Weights of a small GPT-style language model, trained from scratch on English Wikipedia: width 448, vocabulary 8192.
MLP neurons of a small language model. Each row is named by its layer, matrix (gate and up: input weights; down: output weights) and neuron, and shows model dimensions 16-143. Each number is 500 + 50 x the weight over its row's rms, rounded and kept within 0 to 999. Numbers have three digits each. A neuron's up and down rows have the sign that makes its largest values positive.
After each neuron's rows, "fires on" lists the tokens most often at its 100 highest values on Wikipedia text that the model never trained on.

L7.gate8:446530464427558478491560450475484492462457482544432544527522519505590496450475511477469543580495561480474557458507503507529428527555490556504500463494526610667479539561481488526469495451557512447549512532452440459507507494502509542367456581468458492443510475391451487445476421578567522501536405451524542528491501544530461529441441351479464547526368521468512590504463496481524499375606
L7.up8:506499548530467523515636428456536474497456475578464520490520565463397473385473450508421494429458424485456517548585474439460484474452489565397471510436440499495463384484528487551510489487511386434534506430556389554506499602458472474497508615487474526541526494502487505515466486408514610606530467523512487507545587532479467471559422508477516569567470479463530536507475476445449512464489
L7.down8:475416372505468570554498564544480359555503483449542572477469487531615485396389493460462477500493483454494507575502489492526487557527481529411495495431479576470469436453557492593431530490528495456522496413479504413441504556522473508459508504493444490565564528487484562505577518421474550518502546539509443434456491500526529515490546513574396557459512452513545559498505467444447522456507
fires on: "n", "{", "s", "z"

L4.gate194:400450535548512428507576461510462459513581424460553562530548520429459566475513477541524495418466438440572525498559555412566577464594496506510612475509494545573403530517594471463475501511465417566609436505535548524471447490525460525507475512461562532554436576482597527491455502465480526540483498445445598514630485478504534591366446495571506465471549493557515454565475546530496475483540
L4.up194:479463488546443511445577500512469560512563584487496480502599460527453518375543478543569473496500423475422497475596480527576512584542519401550499493439542516472510548485441581460492550490504433503512463388552515560459500516478492513494552511547510551511466457525479580512468481582470465485442405508477476555506567483576503504528470454538530419511492415512563481435500467416552523574433
L4.down194:546521581476468553439445499505612470535408458563445565497512452428521516523514525504500556559543576479456422503403486528472504553517464498480534538559510400459485389513458499608467499506487476475443505510450381428522481446455499511516487509545359446495553447514495451467558530497563490457550510539427359404449535485530528462562505544523444520521570529448438563453437478554474490467408
fires on: "ti", "ri", "i", "and", "we"

L4.gate1063:389529485486571469504501516505458522464539378462471489481603435524500554525538510477484533455543518442471516506527532500508557432537501542533461458502565507570471522546505512566494556545523484556505503432580486551538418501525511521502491393491542537548484609424495503544508384574521429475473441460498632541446510481371442477519487574517482405382536426453529466449585473468388524565575
L4.up1063:537565573492541486482508469429507479412534457456528579459494519547470527447433541451436514501429565512473445453429549550478510475506543446495374448539394514428504491537523469471445450542484451413530512615500444438534504523511513544501466450603468454556521530599471456499497412405490393499463487513505462493600498501460440548529461531484441473479497483529570472497469412539443487577521
L4.down1063:468577576460459573540406504452409440458493481440497552529548496609490533510477562525525414465438571456497485434435466512477491360516497538505469454513448467552545591595627468523476508553482547516470557498477397543582489514533482554451540426499501471505547556486446523549443459481495417534523455486514499539469506502528529546501487556462386442488484456430506554540409451415470479531551
fires on: " bon", "gen", " ap", "yp", " ang", " ro"

L8.gate217:440407455573643501566494449590507521579544525481505475507522532478499483550549544498499468486396440547459479522538510498406480437560576400464507509431578672625476467479437426523489542517428511531492500509447506413567571464442487494499408462496476521553408523455526536480465537483574601504579480558485422570542513531533484493534505451541495465524497532447530549576464403458464591490546
L8.up217:628472484476489488501546535526559447596519564598367482423598463556450500486500475490491555500479526461511454485460449494493430503491463633404509552472471444509496440493547504501472541403444425422527546493435492502541521519571447526426455428516462497530501419579554492561522526542523424572463431520462446541474523481513495533516538462464550509451478460531481450538440485455497566574488
L8.down217:466450539476452479500514489568474401558532432543608550425477565514476505540474433463421444552558524510449522608547451474470487490527579566533532448582472503483553486538576491495513534439570467491575410514492553437529434548524544553486513555426469537500483529445552531542484588470551481569508537454495500517545541480569540473501464513489488529528591517435477610489513493536497485471424
fires on: ",", " and", " so", " (", "ed"

L4.gate1623:512463380464551492514489483546439543465426511511490589503498537570492463556496536543584510432550500594550532457485466519460518454469365558519530568471628449512431415463502556491489554503488566552466496458529501518426494385479612498615496456551506543466411655561378510473384478552527430527462519542360526461556528545505419419520556501412508523494510517600455535508575542430434460444456
L4.up1623:466478469394496542469462501522495506525417372454421453494538524478470435512485460465444537478435494596554500524455585410524504508455501457457503516443526472543513415540384453466449472486477494532508541487490551495494609577491525555526485485534597495562495560568534564521491481471514487507491453447501481415411496505490472546628579480528450474422498405546500423457529556520364627409445
L4.down1623:518554504435544469546492555510518520559390580567525560471484415499498500557475528561521564558533505504573437565481430512501512466372434515399515429532430467510440461556581562510447519526498597524463506476539506505397440500531521484561652507541493568435522557451436497518558539574539466537450648499543582518491585498490385446508521556481466586445480571488487602446489498397550593469573
fires on: ","

L8.gate1701:497519474474485483408506495481431468511580451393558527502457502485483455489481538487504506461473481465461336627606523543442473546512537462431457515516564486598482482527541454446563539454538502586489555516543435541555485567413421538473586483460502483554572541472606457537503502508634503584433542452450471464531473568522382477477501524511495488443447482484581476509496493502475511471509
L8.up1701:583441528510595620418515416502551499470479535413598482503470417467434398523439459505481523535497530535452402444573537560514491499468500506424406443513547510505502445478519507506507530519520526581484542495469401496493478476466499575441477552472363494501508526502584491480560516513565459525498517533408528437482425528539466485495477500466543433478363482431535458495523621468480446441483
L8.down1701:515447434510475413513542529449573554528465495559471471445524486534551498487525446439418504513492534503530569413489598510457527420512501572573547486456545472479454437476479442526416529482477523471435512433512565455462517495568532531436466514606439451552534499532449520522552411513448508474555507594518524512557414576491537541606530419470530518515591575539460569457426532494431519472461
fires on: " |", " (", "ed"

L4.gate1022:521509481499524514539532527498486431525498533544478499447525448510468440474493444533584417602436370490454527520529495454513465605418471530487391529448479531512516510589532508513486476511472555467424493515510427564585489527470489519557541574460408467508584547523436452504479501405503556525464457566484505512546501527475493557532431511473506510468448485459517480527527497521443548429483
L4.up1022:551624538574447639390501501453493483489454490576524580445451530466428538513476422575514416577493480511541511554501490472482398512487541503446463493510491491522599459473505517487583498452395512545418548530547462602569500551476465586421491546458419555544467525561489530529464469445530535479416632514520516541507485481523518496531420505560552531535541469488527493485511496561514532549466
L4.down1022:555576476481539508495451512462505490431379482408582538475481465508448549532485467543525437471584550575529582539387535461486320486477479470537518558466481509528626532539564535519536467515502557530498538487473493469529586541590456532539511487594476572427532496421431560556473496559579522475468508471486459612465474533417604543538452436491448454569508478507523392455504499525512532456439
fires on: " Ed", " Tom", " Pat", " Hiro", " Mark", "ff"

L7.gate1390:460429586515490567497504524506507501531523494505424488540484543550467534518469408432416421512443497450441482533491544530524443479532489533476453509460452529448476438580529430501387490578461519481603485474449585323527521459557497504565521507488416523476539522480405428624477536496418483615588540506463517489428450595477447472628530567415538529417490551445556535562498558534483511556495
L7.up1390:492363507527507435470572459534503527493512442470475506528489495496430440394519404515553536446525525534543586498557540492614575505519547443504496477417542494517517595515453630574484462505506508605572523544514565460498485586458449453570465508488530541480461507571550555468511465517412508459492444567524508526554449504437533513449497481545577538625496580501553544546499443492566528536446
L7.down1390:558369544508493458430530473487453535523550441535489472524539474469379516554610408641527517465493465524464480446528554468448521481483534456516475457542472477546458570506571474472430589543528445422567471504535492505555484503563568471473520497471491474574512471502448553569465561541570430578466409438552439528549479440533520460507539507560475522566500459442600520464528500528514540481508
fires on: "ti", " cu", "ua", "eri"

L4.gate219:466589491440519578454468482495458546400513427541533480461495619554561517468465524511534483545538424575596465542560500512518545487606432481513407447475420492433580512482536592434504515583503486474663503431456538496572489477527471563529566520465429494517448523540543554548512408507510526380477524454458455559565540459462534438519566582479576401530437448493544449472631500464469529489502
L4.up219:486507536460451601466470467518465553503420499467648557561449461500467553473477491532553512492529448465518513504465436485552472422531533567466450491535522484466531468455492487518466433603526505498534486570467524404516564552489490520480524456402516579442457534503509533529549481444491523478504471445455508459453431472502475436384453493453549585496452563554452623602512531462586425461542
L4.down219:548431505495468428545531554639569514493493452554453575455456597564534529451438516554426522477473519418486565517514423565494456511493512488558441526476491490506531441503520493457454505498522504534409557434374471575645552416411550453468525535547516446454388445494474533542446534539493451498474473545467541369492457389512493538562498501579534515455560510566510510505513489564451501485535
fires on: " it", "as", "an", " end", "s"

L7.gate60:472468442512577482405450528597446486501590568496526530501492466479385397469511465462495581536455485474460465494490483470553367438533551575418446471473441505593450542454477491471476554504524523573534392548493450486577531469495491511480396559457532548453481557422498558456470477572516600422552566470541480528493504477582522528625533526490386527490571538466502542608544536436514478461548
L7.up60:530548542438554528452417483521560486371508472559524483394493479554534493567405530384523554477508476519527578500541572497461564435434414449535460577453484510491446422463485557512512484532525454482426466446471439454538484489429481544539538490570524489463539379513521506500519555491530396463486472556485474358440452469542481577468558549433485531433490449424536468517496567508489552561560
L7.down60:474481561459482455491499510483456483443559493458489511488505437464401472483467420496497606643419492513572391489532484486538385429532523582460543488551527538474448513516459412429452438479517556581495476510521522568612498497482499451511372551599516516504485463346520531541538544579479563491483489455587505571532451467475468534587432505512501504584482481417463458545601517548429478508527
fires on: " and", " (", "ly", " or", "ige"

L8.gate193:425506502483540479504496546622535416471577427474479513498509477507580563508459463390519556506442539533553557468540537522445490466461504556414454597465467542504474561517487515566589534497486482536537511573566478463513513535470529514487490534453515539600551487433570480465522532441540425554459585489527472484540529479496523574496457516595515471452479486457559458441464478528494499579529
L8.up193:530521497569530504547444502514465479543649489505495543564538419489505514553401486421539483531456461542524620502500551492459434576467488433450438519530521524489524488396579500409541501569482490579454528409503433500509554554593540526555562475527359419480461569404499470486428519441573446465489514469364457449439458571498518585488479449520478468481502525526568505434506649523493515499462
L8.down193:583458506554438425478456448487498556592538564385553486490493591493487446533473505500553446474575436516443449497558429531494458573510592469529493445502447549515520428402515551511503441538496457544389478420540442509467407492572459497506504535481445455530418526479464553555496509485438564497547586506397523461501441514467609490500528523479591555558498602552477539539593579537484429384446
fires on: " |", " (", ";", "%", "s"

L8.gate1203:484526539467543509484578527579520533587460492541510544488492527559494488493500490534471405559451568535525466535470505427504464593435483537563490572433600451492438389575563583542594572568519504504479478525471448602498538529472588482506439395418534472554474456578542569441504502535502500473532460423456486445531550517509551462487543504441431477457477464552491487493513530509475533495508
L8.up1203:528609511409453477557493471488541454461489436499607597560497527474487525482518538576484490597472477515568426505533531531459423489508571445521506488507498402478515550519454521482520455584560489498468441626493577498511519560494573391558543586450534469517508451489464447462486553577544453500462490551475475471440561529486544493460531624447559505455497464669433578449471466539540523517481
L8.down1203:519501499539541575550537467561509551426494500511524453522474527449383498404493432543414476513537446449520491453421602506450479675548457540476541423455542469513406502556546420538600506510525507426486485409594497582458498539411517384586495572561533550525488516465532529432551427528506496401475492518518593474583463445486578511475494578535414522516482471514490564510436425496511421502452
fires on: " which", " by", "em", " Institute"

L7.gate492:382519439529447411601600454520446550554454591527471506519576552426531544496500487511466573505497541420520538549540515389541447482484541551532463491521447478588429514446552361577422483619517633387554464448471433498496449447500532458507527554500560543520475602476491498407491517462500575490614508502560575370551516486460482515526500481475541497498498436375525469554438540480533469528526
L7.up492:492516456513531493565535463473418579590541535539459524628471504381449465513508487515537494512421483541568630568545509400468479584493453518497570456513553460547454533402518423550509467608540569477505501483447414550357422474524466476490594562557530528479454541498489481385481504509409580445517495504531519404540413443514513474585451531448587524539422464440589503550521535454547459485472
L7.down492:515528517490483564492455460513525446397543458441549508444563508551400433449469525528490530508458482507465507472488443545521532531588482469499545542491518475414558498584495582548616532423477474547500626537514549560453480534618407590486504409445396499415517437510520492512489488474494470491415543445413436541458528483472592510471435495551447493433475559575495526503551532522498473422495
fires on: "d", "s", "ing", "n"

L7.gate1771:505416427458423451524448579486504477491428465427496573435531532548512480505496576519449465525454480446434514502490480429497604654380538470433463561427521462506478476494555548513493454522455592570431519577618488518499539427504510448576543489441497458520508570513569432579501485523483370471533552464461523557481550534460501535481545485540462547507570418526423562503513502464414484451460
L7.up1771:460488478480561451445471470581502593460511504486479527480523474478491498537479481506458477490468538509512543507424514497475468533423458592538470512475508534557482471493399468557466573547468514564514520483457536489479598533445470494546498535450511544564479576507480461470455474414582493509436531484472559477412510465530480547506467502476383572482608439516388515511428495407559489440418
L7.down1771:453441462462460551431499527484501509477517529475529552493528492544563536507469524480567526508529485455471477529449505410510526623506568473404490479538416496505428451529402526497421537531474575467463483510527525527354511463550571529493571584430547438513343495504608495543548488485422396483529541569497507548518497533474499520419528504510508484514604467562501462528488506478490480464519
fires on: ","

L4.gate1729:438524554465403487491566468600417464492457499543426532566499496455532516502506510602566507509539508472555465535468472481532367511515484491543581496444521479567468482413479419542478562510498535493471511508505458558486485491457587474460530567377587530529392518591453593461513542437520564484493501485426531565487476546518443472448520513461593465464523552478509495556476463413473444506468
L4.up1729:638387505515440455605544434538488489537517467430444450537407448518525549520464527499489489543468440484579496458455444482446417487435504492503509499480485446473433467430506441469448399485486506509377504559460457441498450447520437471537497479495454488460502625559425543532471531573437426444469571444505554395554439470598568518504473492475556404451447485636478523503607568510471517417475
L4.down1729:431559471469529547413494526450421514544434472485496468530531558505445503551551490500442527536517520491488503476516555499515577539548432538494517437462465513503550499607528498481471589479467465506628489531466463510284504556551497614516547487565473585538479445422481375581534532455536435461513570506489461491505527530462523482554496517521493519533544508471461510462523465476496499540493
fires on: ",", " while", " where", " and", " though", " although"